MLP neurons of a small language model. Each row is named by its layer, matrix (down: output weights) and neuron, and shows model dimensions 16-111. Each number is 128 + 24 x the weight over its row's rms, rounded and kept within 0 to 255.
Before each neuron's rows, "fires before" lists the tokens most often just after its 100 highest values on Wikipedia text that the model never trained on. A number after a token or word is its count.

fires before: "-" 93
L3.down252 [135 130 130 145 147  94 143 158 101 101 150 137 141 118 110 152 143  77 135 118 110 129 136 140 116 167 166 108 138 138 129 148 143 176 189 140 122 107 142 144 137 190 124 127 105 118 121 111 107 112 158 121  92 145 159 125 141 161 128 128 145 183 109 139  98 114 150 135 115 122 131 107 153  92 170 122  59 163 122 117 137 162 105  97 120 129  85 150 157 134 160 135 143 123  98 123]

fires before: " that" 37, " to" 6, "s" 5, " the" 5, " him" 4, " he" 4
L8.down195 [124 105 152 125 105 155 129 135 173 101 116 131 144 111 129 111 129  84 140 141 115  98 102 115 148  95 131 156 135 118 134 155 126 133 159 137  97 122 146 111  98 148 141  83  73 161 132 110 148 109 101 120  83 136  96 144 158 162 133 137 166  96 159 114 145 136 110 144 131 127 134  76 126  48 121 166 133 161 108  85 142  86 123 127 101 108 124 103 101 160 126 120 122 102 131 136]

fires before: "=" 100
L6.down277 [139 176 144 167 120 107  96 177  90 143 105 135 109 123 146 155 121 129   7 139 163 141 132 143  95 147 134 121 141 114 125 122 126 125 112 159 107 150 107 114 118 137 110 158 138 129 123 141  93 144 176 132 140 135 165 107 128 134 128 117 132 134 131 122 113 130  90 146 142 139 128 102 105  99 155 116 123 165 121  97 108 133  92 145 159 101 159 142 145  90 138 128 110  97 197 144]

fires before: "|" 41, ":" 8, "," 6, "-" 6, "ly" 4
L4.down494 [ 93 179 113 139 160 136 153  95 119 116 132  98 124  94 144 134 147 126  27 131 112 139  91 143 136 180 100 110 112 129 103 110 150 112 181 156 126 108 133 172 129 181 141 127 132 107 159 128  91 119 128 127 113 195 119 146 152 144 120 119 144 131 106 128 144 115 158 145 127 131  90 134 148 110 143 143 136 124 116 151 141 149 136 113 139 151  95 138 123 153 120 137 145 116 125  98]

fires before: ":" 62, " code" 5
L3.down628 [193 103 126 163 107 114 151 174 139 113 137  78 143 140 120 133 115 109 204 138 179 128 159 122 165 137 124 128 129 128  97 142 136 138 166 101 127 113 101 151 128 114 131 132 130 116 114 114 130 125 139 150  95 148 133 140 130 136 149 155 112  84 121 118 104 157 141  62  97 155 164 151 135 145 109 155 120 111 117 111 131 100 115 144 101  99 129 133 125  92 144 144 141 117 150 116]

fires before: "0" 17, "|" 17, "1" 14, " 1" 6, " 2" 5
L10.down52 [136  98 146 186 141 124 125  83 127 158 119 172  94 134 138 115 102 145 112 119  82 108  98 109 134 116  93 141 153 149 139 115 166 124 133 102 118  89 135 105  85 124 132  94 140 106 171 138 152 156 118 145 132 116 122  92 122 113 176 112 163 155 111 102 159 112 163 114 133 147 128 159 175 137 167 167 136 143 120 136 110 131 124 135 107 103 127 146 105 139 114  97 161 122 146 101]

fires before: "=" 54, " in" 5, "ed" 4, " on" 4
L10.down639 [117 110 163 108 111 106 149  98 115 103 113  83 141 119 147 125 109 120  94 130 124 148 121 125 163 121 113 161 145 135 102 154 132 148 118  87 118 168 128 162 149 135 102 139 147 128 164 170  77 101 145 156 114 136 183  90 135 129 126 139 154 191 131 105 117 124 140 160 111 130 186 143 155 124 101 163 120 108 125 163 161 177 117 177 138 107  92 131 145 107 172 147 137 127 121 160]

fires before: "s" 78, "l" 4
L3.down287 [104 121 135  99 114 140 143 150 137 118 176 137 160  72 103 158 102 163  85 125 118 127 122 170 123 149 161 136 160  77 123 150 148 145 136 128 148 100 136 141 159 155 151 115 172 129 123 115 142 101 133 119 156 111 123 142 121 114 139 143 109 152 116 165 109 133 125 147 143 134 103 132 143  73 169 128 138 140 137 103 122 107  89  88 129 169 105 146 139 149 149  83 153 143 139 153]

fires before: "=" 100
L4.down539 [ 88 158 100 194 110 123 136 127  84 149  99 118 138  95  99 145 139 141  86 151 173 115 128 103 120 112 151 103 117 162 156 153 116 112  97 137 122 126 154 116  96 105 120 147 171 132  98 173 141 163 141 135 152 121 145 116 144  99 182 147 113  73 151 152 112 100 105 111 139 153 117 109 138 150 175 129 128 165 108  94 107 125 110 126 126  87 133 102 125 104 143 154 156 108 168 160]

fires before: "=" 94
L3.down149 [140 132 102 125 157 116 160 110 135 101 136 144 120 163 109 126 135 125  94 141 161 122 102  91 119 134 131 130  95 193 113 160 111 162 116 143 135 107 148 118 146 136 173 135 136 104  89 140 112 102 117 140 158 100 107  99 171 120 132  80 113  96 130 146 157 114 133 133 114  96 175 145  97 175 153  79 100 150 122 110 144 133  78 136 122 170 102 120 169 131 158 164 170 129 163 130]

fires before: "," 60, " the" 14
L8.down2 [117 125 168 116 166 142 105 179 162 151  97 192 119 136 115 161  91 148  86 130 164  76  98 127 107 150 117 130 123 148 127 126 126 111 134 175 125 127 116  97 142 111  97 120 120 122 144 139 146  94 146 123  96 105 114 103 112 148 104 187 125 139 154 126 134 103 146 142 105 110 122  96  92 118 180 132  97 114 114 102  87  94 127 122 110 138 140 141  79  89 130 127 146  99 110 125]

fires before: "-" 61, "|" 9, " |" 4
L9.down534 [133 142 108 125 126 129 107  97 109 125  90 111 140 136 189 146 141 111  79  86 143 126 145 117  99 130  94 125 169 135 149 145 147 133 122 137 105 129 164 142  84 172 125 163 147 114 153  84 177 135 127 144 112 148 168 117 147 137 116 118 137 127 135 133 145 117 135 141 153 110 108 129 145  93  89  99 135 152 147 137 125 109 137 147  99 129 145 158 151 155 124 147 161 158 140 117]

fires before: "=" 41, "The" 8, "ivers" 5, "In" 4
L3.down555 [163 108 128  85 165 140 142 103 107 136 112  92 131 146 134 118 141  98 104  81  98 131 126 103 121 147  91 159 161 138 174 158 119 120 135 158 141 154 149 113 117 127 135 102  81  93  92 114 111 123 167 130 122 114 121 168 166 173 161 138 151 128 126  95 116 108 105 121 142 184 124 108 134 138 114 128 100 123 176 162 145 123 105 126 116 142 142 146 159  91 149 128 155 133 142 113]

fires before: "\n" 38, "\n\n" 15, "=" 7
L10.down131 [169 114 151 126 113 120 163 124 115 132 114 143 118 137 100 110 144  96  59 112 133  96 109 111 117 137 137 168 137 132 147 134 110 131 109 155 125 162 145 155 121 105 112 132 112 141 126 113 128 116 110 112 153 115 112 142 174 159 119 136 168 128 108 118  82  93  91 149  90  91 119 109 108 174 102  71 165 152 152 142 132 134 128 147 113 148 122 115 118 143 115 109 104 121 138  93]

fires before: "=" 50, " =" 7, ":" 5
L3.down582 [113 121 143 128 140 183 124 154 129  95 163 118 123 128  93  83 121 151 116  94 171  88 138 172 168 130 101 136 134 143 107 162 135 189 153 106 148 132 140 144 157 133 132 134 105 120 102 107 147  91 118 129 103 128 109 126 136 109 105 116 152 106 136 152 142 143 141 120 104 122 158 134 146 153 153 134 122 137 100 124 101 145 126 150 164 103 113  88 132 126 146 123 152 154 117 156]

fires before: " |" 32, "|" 21, ";" 10, "." 9, ":" 4
L8.down254 [150 105 175 153 102 141 141 149 154 135 125  85 105 112 100 134 141 137 120  97 147 169 120  95 157 153 121 144 128  94 130 116 157 146 122 116 125 132 116 172 137 160  85 148 155  77 122 111 104  84  98 115  96 169  95 156 107 134 132  58 134 122 126 136 136 121 125 111 117 147 135 145 112 112 106 155 131 112 100 146 138 163 163 153 137 107 114 162 164 100 133 141 141  99 103 132]

fires before: "=" 63, " the" 4
L6.down47 [156 187 180 138 151 108 105 136 119 153  56 180 119 159 155 112 116 144  87 124 128  95  68 138 135 142 114 142 120 116 105 137 134  93 105  99 146 138 137 137 127 108 135 145 111 103 133 111 133 133 178 117 119 104 142  98 151 115 177 134 116  97 121 130 106 136 126 113 130  93 130 115 118 145 122 128 138 130 128 128 105 112 113 116 133 118 152 149 138 132 138 124  80 135 128 101]

fires before: "s" 37, "ed" 11, " the" 6, " to" 5, "es" 5, "." 4
L10.down423 [125 162 113 130 122 139 125 177 106 130 174 121 189  95 147  80 127  96 129 167 150 134 163 153 121 174 117 147 148 115 159 152 146 162 115 109 120 104 135 117 159 165 146 149 142 109 152 131 133 145  96 134  99 131 109 128 120  94 133 109 111 162 162 178 156 102 154 115 139 112 109 150 149 164  82 149 121 124 152 153 149 174  94 146 138 118 126 130 131 137 116 151 120 147 116 126]

fires before: "-" 90
L10.down70 [151 116 178 108 138  99 150 177 149 131 127 112 183 167 169 140 159  91 114 124 125 142 122 176 121 125 169 154 157 143 121 130 112 125 150  92  87 145  98 111 143 151 117 104  85 115 116  92  84 136 133 127 131 119 161 128 110 127 110 131 130 135 127  95 132 103 130  69 122 141 138 126 130 122  83 138  96 132 158 176 138 159  84 139 163 137 131 104 120  90 108 132 156 102 139 135]

fires before: " in" 21, " by" 14, " at" 5, " to" 5, " on" 5, " as" 4
L10.down248 [152 116 144 108 159 150  94 161 141 105 117 134 134 143  83 144 140 154 114  87  83 155 102 125 143 132 108 155 119 111 126  87  92 174  96 146 121 175 108 122 104 176 122 105 107 103 120 139  99 104 168 156 145 114 183  76 118 116 129 138 167 119 131  92 156 129 124 153 127 101 120 141 144 159 135 130 139 119 106 185 153 144 151 155 148 148 107 124 115 131 148 107 121 113 152 112]

fires before: "." 31, "," 16, " and" 8
L10.down288 [139 159 137 121 159 120 121  81 109 117 128 131  97 141  95 125  97 144 187 142 142  97 149  92  99 129 114 114 100 171 103 157 132 145 120 154 107 123 106  98 148 148 125 105 158 124 174  93 117 122 132  69 121 184 156  93 182 144 155 146 151 148 111 136 132 166 122  99 137 161 138 136 118 124 138 128 150 122 126 125 186 139 170 148 143  96 100 102 135 138 155 156 121 112 119 112]

fires before: "," 56, " |" 6
L4.down633 [121  92 128 129 181  93 137 115 129 191 153 160 117 115 122 115  83 114 153 149 113 153  50 101 143 129  96 123 139 142 111 149 136 138 133  86  98  90 114 133  97 130 134 108 166 143 165 153 103 122 108 123 141 142 161 115 124 176 127 126 114  98 100  82 116 160 126 146 125 121 152 118 135 132 127 127 140  77 138  99 168 141 145 184 164 132 126  95 126 144 135 127 119  83 120 137]

fires before: "s" 59, "." 5, "," 5
L9.down483 [108 144 121  63 156 135 125 141  79 128 132 155 136 115 155 121 166 116  81 142  83 126 114 132  97 130 128 136 148 115 150 157 141 163 100 149 155 146 153 132 124 140 147 129 144 112 126  90 151 142 120 142 132 131 160 133 123 139 104 118 113 183 145 123 154 150  83 147  97 147 114 115 104 134 106 155 132 118 126 145 147  68 108 123 112 127 113 160 142 124 125 114 128 192 130  97]

fires before: "-" 60, ":" 7, " the" 4
L6.down279 [135 126 120  81 139 129 133  57 138 113 133 161 147 128 137  68 144 161 131  84 142 139 154 141 143 142 148 133 118 144 100 126 113 149 130 126 143 150  95 146 142 110 149 118 151 119 139 114  76 109 153 123  88 150 109 127 139 155 117 139  79 141 148 127  97 136 145  87 128 130  52 132 165 123 147 118 145 155 120 154 146 114  71 100  77 148  66 157 144 123 141 124 154 125 149  99]

fires before: "′" 18, " the" 12, " to" 9, " that" 7, "t" 4
L4.down618 [105 101 122 139 120 139  86 194  77 114 103 120 126 101 145 138 119 120 121 111 154 134 136 145 122 157 143 147 125 109 100 166 129 135 154 124 116 137 112 113 151 154 167 122 117 109  71 108 157 112 154 153 124 133 177 139 151 127 119 127 109 130 174 141 135 144 115 109  96 144  83  79 127 126 106 142 131 169 141 134  84 100  88 118 162 113 143 138 198  99 127 141 108 114 145 123]

fires before: " |" 36, " of" 10, "." 4, "D" 4
L10.down503 [ 96 146 112 121 140 146 104 120 112 145 148 105 135  99 131 110 131 130 138 118 106 130 181 179 142 149 161 133 138 104 160 111 155 121 127 160 138 150 140 145  98 117 169 161 126 117 120 132 113 157 137 110 144 158 172 124 104 135  95 109 117  44 120 139 155  88 111 132  69 146 118 114 152 144 151 126 125 145 140 112 125 119 121  98 131 178 126 147 144 154  96 174 119  96 128 105]

fires before: "-" 76, "|" 4
L10.down511 [138 172 149 131  93 161 113  85 180 128  78 120 116 118 138 147 165 123   0 141 140 136 113 153 153 125 136  99 110 152 117 154 110 151 132 139 127 121  99 126  94 146  91 131 118 134 126 148 109 137 104 124  91 116 156 104 139 116 104 124 107 139 118 105 105 107 131 113 156 120 138 152  93 101 120 160 103 111 127 133 117 149 147  85 150 146 119 160 136 147 138 148 128 125 106 122]

fires before: "-" 41, "2" 5, "1" 4, " the" 4
L3.down427 [125 132 148 129  67  76 154  83 120 118 133  98 127 110 134 160 111 104 142 159 124 127  95 134 147 155  98 134 149 141 181 136 151  96 110 132  80 124 135  90 152 100 136 160 135 107 151 168 125 143 106 131 127 163  89 118 102 133 146 172 114 134 130 137 136 113 109  68 108 140 140 159 103  90 138 161 147 121 110  82 148 169 135 143 129 138  95 153 134 131 150  64 138 124 148 153]

fires before: "-" 80, "s" 4
L8.down516 [147  41 111 120 137 124 115 177 152  71 152 169 131 137 131 151 119 112 163 112 104 102 139 125 132  98 152 127 118 131 127 119  54  93 154 144 139 149 108 151 155 112 154  98 110 166 134  94 108  94 116 143 137 138 124 134 142 144 136 122 212 101 120 124 170 128 110 152  95 128 136 115 123 147 110 143 148 125 115 166 101 134 153 133 128 122 157 151  98 157 141 124  97 135 116 108]

fires before: "\n" 23, "'" 20, " -" 6, "-" 5, "," 5, "–" 5
L4.down182 [137 108  94 141 131 117 134 138 143 158 127 115 119 100 101 146 161 147 148 147 143 145 108  86 106 121 140  94  81 163 147 164 137 100  88 164 132 130 119 117 138 149 153 137 182 124 113 175 161 176 108 151 146 118 113 120 133  73 168 124 132  89 133 113 119 122 135 107 119 121 133 112 108  69 142 120  95 157  93 110 133 126 108 107 173 147 157 130 143 145 139 151  91 119 171 116]

fires before: " the" 24, "-" 21, " a" 5
L10.down446 [130 142 143 117 132 118  86 229 126 134 128 114  92 121 157 155  82 119  32 102 159 132 145 102 120 120 108 110 144 169 110 141  99 135  98 131  83 144  92 144 132 131 110 133 146 109 146 124 135 126 101 146 140 105 153 114 168 114 116 139 132 121  76  96 125 153  75 136 135  84 114 130 146 137 122 133 131 108 144  80 126 149 120 112 100 123 124 158 120 172 125 116 117 128  95 101]

fires before: "|" 52, "-" 34
L10.down21 [138 117 105 109 139 112 102 107 136 129  81 128 135  72 158 148 145 133  96 119 118 126 155 119 142 134 124  98 128 168  81 129 158 177 178 121 102 115 130 129  99 131 148 120 201 110 147 117 150 137 113 134 133 152 141 111 137 136 103 130 141 147 125 112 156 105 112 166 110 122  84 145 106 127 120 128 158  67 126 149 111 116 125 108 141 114 126 101  93 157 153 105 152  66 158  94]

fires before: "-" 76, "|" 6
L9.down404 [102 180 128 100 113 135 144  91 106 145  95 151 112 140 202 159 111 127  73 123  92 142 140 151 101  85 106 125 126 129 100 114 124 118 135 143 111 153 150 127 138 129 106 129 133 162 130 142 124 112 135 146 138 104 122 155 102 128 111 131 109 125 138  98 147 124 140 130 122 146 118 125 126 100 132 139 103 144  95 135 153 137 109  94 152 105 143 175 143 120 102 101 127 163 137 136]

fires before: "|" 67, "-" 4
L8.down514 [141 123 113 159 139  97 138 151 130 125 130 155 123 140 142 173 106 118 159 134 178 134 124  92 107 159  97 163 128 136 133 170 108 135 147 137 100 161  94 124 127 132 112 107 107 148  87 138 119 134 105 120 135 182 153  84 138 109 121 118 126  92 153 172 108 127 130 125  98  96 155 126 128 105 147 110 101 122 115  97 156 138  72 131 137 141 143 117 127 118 102 161 151 121 189 107]

fires before: "s" 20, "W" 15, " the" 12, "E" 4
L6.down566 [122 132 123 124 120 127 102 170 141 133 159 100 129 106  92 130 150 132  65 120 140 148 127  95 142 139 157 128  60 108 135 116 124 133 121 128 136 118 153 130 100 159  86 155 118 137 134 160 108 131  78 137 122 157 122 129 133  89  95 141 176 143 102 167 107  93 141 133 122 124 132 134 112 152 106 101 186 146 129 130 118 159 139 124 158 150 173 128  93 117 167 122 135 144  77 125]

fires before: "," 30, "." 13, " to" 4, "nia" 4
L10.down265 [ 97 109 118 136  86  94 106 142 145  97 150 172 129 115 162 136 169 105 142 155 115 146 105 132 146 140  95 149 172 124 120 139 101 125 129 103 155 146 152  99 124 111 113 149 162 159 101 115 125  95 107 169  79 140 144 137 102 140 111 161  84 128 161 110  90 110 114 154 118 115 158 140 131 121 113 128 140 124 158 140 165 169  94 102 158 162 104 137 165 119 123 137 112 142 125 153]

fires before: "." 28, " |" 19, "\"" 9, "'" 5
L8.down443 [141 104 121 112 117 111 130 106 135 110 146 111 164 143 159 113 154 130 161 100 170  97 163 159  94 133 159 120 126 142 135 116 116 132 105 122 173  86 151 117 110 134 139 112 166 163 154 122 129 121 122 110  72 132 160 122 169 163 124 104 132 125 148 130 134 116 138  90 154  67 121 136 133 184 123 138  94  96 134 145 116 155 136 124 117 140 175 158  98 136 120 133 150 111 133 112]

fires before: "," 64, " he" 5, " the" 4
L9.down350 [152  83 135 112 130 184 149 126  90 139  97 152 142 120 125 132 144 103  85 139 165  91 113 137 112 135  97 116 102 127 163 122 143 134 124 152 145  95 173 100 132  98 120 100 122 143 129 133 184  87 128 120 147 109 112 107 156 125 112 124 147 167 101 117 131 114 138 148 172 129 124 152 104 107 126 127 102 119 147 105 102 157 124 169 126 118  95 111  72 115 124 164 119 148  72 181]

fires before: "\n" 37, "  " 14, "\n\n" 5, " +" 4
L9.down395 [116 126 100 117 121  92 129 168 122 122  70 153 156 108 147 138 113 123  40 148 124 145 129 138  93 148 142 138 173 103 140 119 139 147 137 146 130 148 159 111 104 100 110 127 127 149 104 103 125 131 126 123 142 115 132 113 106 117 116 122 150 147  90 145 141 113 113 122 135 120 107 140 114 125 154 120 114 130 151 132 120 149 120 122 151 142 115 168 148 137 127 163  85 140 106 115]

fires before: "," 37, " of" 8, " there" 5, " the" 4
L9.down327 [113 109 146 113 162 127 151 173 202 157  87 188 135  95  87 168 137 113 129 157 168  99 111 167 141 126 122 100 100 166  99 109 117 111 140 152  85 120 163 131 128 163  85 160 103 137 141 142 127 130  74 146 124 156  89 145 140 123 161 138 134 136 132  93  94 115 152  72 165 147 136 134 134 115 132 126 131 125 131 117  94 127 115 111 178 104 120 106 128  81 112 132 116 116 129 156]

fires before: "s" 86
L6.down340 [129 114 151 105  89 119 105 147 128 120 123 181 152 118 110  88 101  93 146 162 116  92 162 143 109 130 149 144  92 105 125 127 101 148 102 152 142 126 129 151 109 108 127 114 181 135 146 108 131 143 101 119 132 138 123 112 128 141 139 145 141 110 118 129 155 155 129 186  87 134  95 113 137 114 145 129 179 118 146 161 112  94 147 140 116  84 149 114 127 158 149 168 153 148  88 128]

fires before: "1" 14, "2" 12, "6" 8, "3" 6, "0" 6, " by" 5
L9.down568 [105 198 112 154 106 178 133 144 138 176 115 178  80 138 136 126 132 126 136 150 120 184 161 105 121 151 139 117 119 106 108 185 105 117 153 171 106 129 141 113 135  89 104 103 142 130 135 105 154 140 133 140 134  95  76  93 160 119 117 105 115 113 109 112 160  93 144 164 151 154 118 134 160 119 133 115 155  92 142 135 144 124 123 126 169 128 108 137 120 164 125 102 121 121 141 145]

fires before: "|" 64, "ral" 5, "ion" 4
L8.down474 [168 143 124 142  88 133 128 145 101 117  82 149 123 100 136 139 103 100 137 146 108 127 125  98 120 115 138 165 150 131 118 115 139  99 162 111 125 151 129 119 141 119 109 118 126  95 128 178 149 122 131  95 150  85 174 112 116 118 108 150 167 117 112 155 166  93  84 106 119 169  94 161 106 175 149 120 168 143 108 144 123 131 117 112  83 126 140 120 163 136 142 108 102 135 168 138]

fires before: "-" 43, "\n" 14, "," 5, "2" 4
L3.down372 [131 159 114 116 165 149  84 132 174 111 122 166 116 115 164  88 155  90 146  93 116 146  75 130  98  85  96 135 105 112 115 118 105 131 123 133  93 154  75 118 115 152 165 133 124 153  96 172 136 135 109 141 142 114 112 138 109  83 175  80 121 117 130 108 156 126 120 140 112 170 134 135 113 154 131 153 124 150 119  85  94 160 115 127 156 103  93 127 164 149 168  90 122  98 138 139]

fires before: "\n" 26, "  " 20, " -" 9, " 0" 7
L10.down408 [101 139 158 146 122 136 114 127  99 117 123 146 121 160 129 132 125 107   0 132 109 116 133 134 108 141 113 157 124 112 130 128 123 163 153 108 153 137 123 117 143 145 122  95  89 123 113 137 110 167 116 137 113 162 136 102 133 149  89 126 129 118 146 144 137 113 123 128 151 128 142  97 121 122 126 126 129 119 118 133 145 118 114 138 136 171 117 157 130 157 147 104 161 123  72 139]

fires before: " |" 33, " —" 12, " 0" 9, "\n" 8, " of" 4
L3.down472 [134 121 103 142 138 133 129 109 160 111 153 121 157  90 118  97 155 112 135 125 149 114 164 114 134 135 110  79 152 140 129 135 106 151 167 156 106 135 114 152 118 104 186 172 124 109 114 116 109 150  93 122 105 121 161 149  98 145 111 128 135  98 111 123 113 119 149 102 165 109 156 181  82 129 121  88 176 178 129 101 143 148 121 110 130 103 119 160 112 114 124 103 115 133 133 130]

fires before: "-" 55, "." 14
L6.down372 [ 92 137 114  97 148 167 120 116 164 121 145 123 116 146 131 108 155 144 159 137 140 145 133 122 113 116 127  81  71 118 119 141 120 142 119 130  84 112  69 117 182 131 177  49 108 114  91 140 133 130 165 187 116  83 176 103 144  96 137 101 121 132 125 127 124  68 107 109  99 119 156 116 187  96  92 147 163 118 124 110 167 120 113 143 133 148 103 126 117 138 123 142 138 133 121 112]

fires before: "-" 40, "  " 24, "\n" 15
L10.down224 [126 104 125 115 148 119 113 108 106 142 100 124 144 139 158  87 102 112  20 124 147 119 136 111 135 155 150 122 128 125 128 103 129 146  85 118 153 146 137 144 157 146 129 136 136 113 151 125  76 141 171 100 165 147 127 138 144 131 112 143 166 143 100 120 135 151 112 110 137 125 127 129 105 132 152 137 108 139 143 154 113 143 141 116 114 145 148 131 137 147 139  94  67  95 106 113]

fires before: "\n" 33, " 0" 16, "\n\n" 5, ":" 4
L9.down103 [105  95 118 110 127 123 135 208 129 118 104 134 157 103 118  80 152 147 129 138 164 143 138 130 114 114 124 108 119  92 134 127 132 157 101 147 118 117 128 132 145 118 130 151 161 140 148 127 147 123 136 117 172 132 137 124 173 107 165 163 138 128 113 139 112 147 129 105 170 128 120 145 121 150 147 128  95 149 130 133 133 136  97  68 145  94 171 115 122 103 139 142 152 162 155 129]

fires before: " (" 19, ":" 15, "N" 11, ")" 8
L10.down272 [109 138 169 128 107 151 138 117 128 134 148 137  83  97 104 133 140 147 106 149 136 126 119 132 124  68 143 144 164 134 132 149  98 185 126 159 135 138  97 130 141 128 123 103 163 142 120  91 151  80 143 116  62 136 163 148 136 145 104 105 145 127 147 129 138 136 107 157  97 184 120 154 192 138 149 150  93 134 145 153 138 141 186 129 141 158 114 112 108 139 106 160  92  97 127 152]

fires before: "-" 40, "=" 35
L9.down255 [121 146 176 110 136  75 124  91  97 140 102 111 104 129 123  92 122 133 112 145 136 121 112 173  77  85  98 142 137 115 116 106 113 127 145 146 104 171 123 163  90 136  72 150 108 122 171 160 103 113 110 117 134 120 111 131 152  95 120 126 135 132 124 161 174 132 121 160 143 134 109 151 131 158  79 178 154 138 126 121 169 150 119 107 113 150 138 128 136 167  97 128 138  88 111 118]

fires before: "=" 33, "|" 12, " 25" 4, "-" 4, "The" 4, "In" 4
L3.down554 [160  93  63 113 136 193 122  65 113 139  75 162  96 121 106 143 126 117  37 135 104  97  95 134 102 122 106  94 127 164 193 105 149  97 108 161 145 133 156 126 124 134 143 135 101 122 166  80 109 131 132 133 140 116 137  96  98 160 126 112  96 120 141 154 141 125 104 127 108 134 134 159 131 139 105 160 133 109 156 123 128 131 123 109 161 145 132 117 137 142 130 138 135  93 150 135]

fires before: "-" 100
L4.down532 [178  61 148  84 110 130 133 171 101 149 119 110 127 112 138 126 138 188 231 152 131  97 139 120 158  78 151 106 123 155 134 135 154 118 111 158 126  97 135 146 114 120 157 149 121  94 136 163 109 124 138 132 113 107 145 128 122 133 136 143  70 128 136 137 132 126 100 109 165 111 129 101 158  86 105 142 159 142 125 108 143 122 101  99 137 111 154 116 127  81 157  83 134 121 146 120]

fires before: "," 42, "|" 26
L9.down38 [161 128 125 144 149 130 125 155 127 120 142 160 146 138 102 153 130 155 154 134 137 133 116 101 102  94 118 161 134 143 115 111 131 127 105 114  85 137 140 130 130  93 105  85 112  84 127 136 115 147 122  89  95 118 160 163 132 158 135 119 135 141 123 121 152 125 126 144 111 101 137 128  60 137 137 153 155 166  98 158 136 132 187 107 114 131 160 101 142 161  90 107 182 103 159 122]

fires before: "|" 50, "on" 5, "ial" 4
L9.down439 [173  57 132 138 135  78 181 150 150  94 106 123  88 171  98 141 154 125 166 124 118 132 141  88  99 121 167 131  88 129  73  90 139 102 142 138 112 119 123 147 127 112  97 141 133 114 143 143 119 129 121 187 150 162  99 137 125 115 109 115 111 132 149  98 117  98 130 132 133 146 122 104 115 134 113 165 168 149 150 103 163 147 108 124 161 152 120 112 131 123  92 144 164 123 144 157]

fires before: "." 19, "," 18, ")" 13, " |" 7, " by" 4, " the" 4
L4.down46 [125 122 118 129 130 150 114 146 143 100  96 132 145 110 111 157 134 103 116 130 121 119 105 152 120 157 124 103 118  81  99 161 131 127 150 116 153 141 159  99 156 170 126 123 127 132  95 133 102  68 133 111  67 142  94  94 129 114 135 129 100 111 151 159  76 118 135  98 139 134  85 123 155 115 163 177 130 132 129 139  94 125  58 133 141 108 162 156 159  90 152 142 155 145 127 152]

fires before: "-" 54, "," 9, " and" 6, " she" 4
L10.down546 [151 110 186 195 147 157 162 129 140 163 112 133 124 125 126 132  91 134 210 111 110 138  99 121 106 138 159 120 128 125 116 115 124 202 109 128 141 135 149 141 117  66 108 114 104 106 166 139 111 132 118  97 132  96 110 130 132 125 131 137 138 143  97 105 146 113 107  94 132 152 112 103 123 186 138 147 108 164 140 160 130 136 122 148 122 136 126  68 101 156 107 181 127 111 162 100]

fires before: "s" 87, "2" 5
L6.down222 [140 136 158 132 113 105 173 139 124 143 132 153 122 107 113 107 152  99 141 130 139  98 124 109 140 147 152 158 131 102 137 139 113 188 140 129 134 168 154 127 153 154 141 111 155 143  97 125 139 162  78 132 141 155 135 103 121 124 127 141 146 115 179 145 191 114 181 138  73 140 131  98 103 103 129  72 155 117 133 131 110  89 142 170 121 104  63 127 111 152 126  70 125 140  92 146]

fires before: "s" 28, "ing" 8, "um" 7, "l" 4, "d" 4
L10.down18 [ 68 220  99 110 174 160 149 151 139 132 154 123 154 162 115 152 136 146  63 100 115 112 130 124 133 166 124 100 121 113 142  91 122  97 108  96 114 117 129 130 156 148 118 169 157 121 114 113 133 115 119 139 110 125 182 142 120 173 162 151 107 131  96 120 129 138 131 127 132 171 145 107 163 144 149 104  84 128 122 110 143 129 132 142 116 173 105 121 136 112  78 117 150 117 110 124]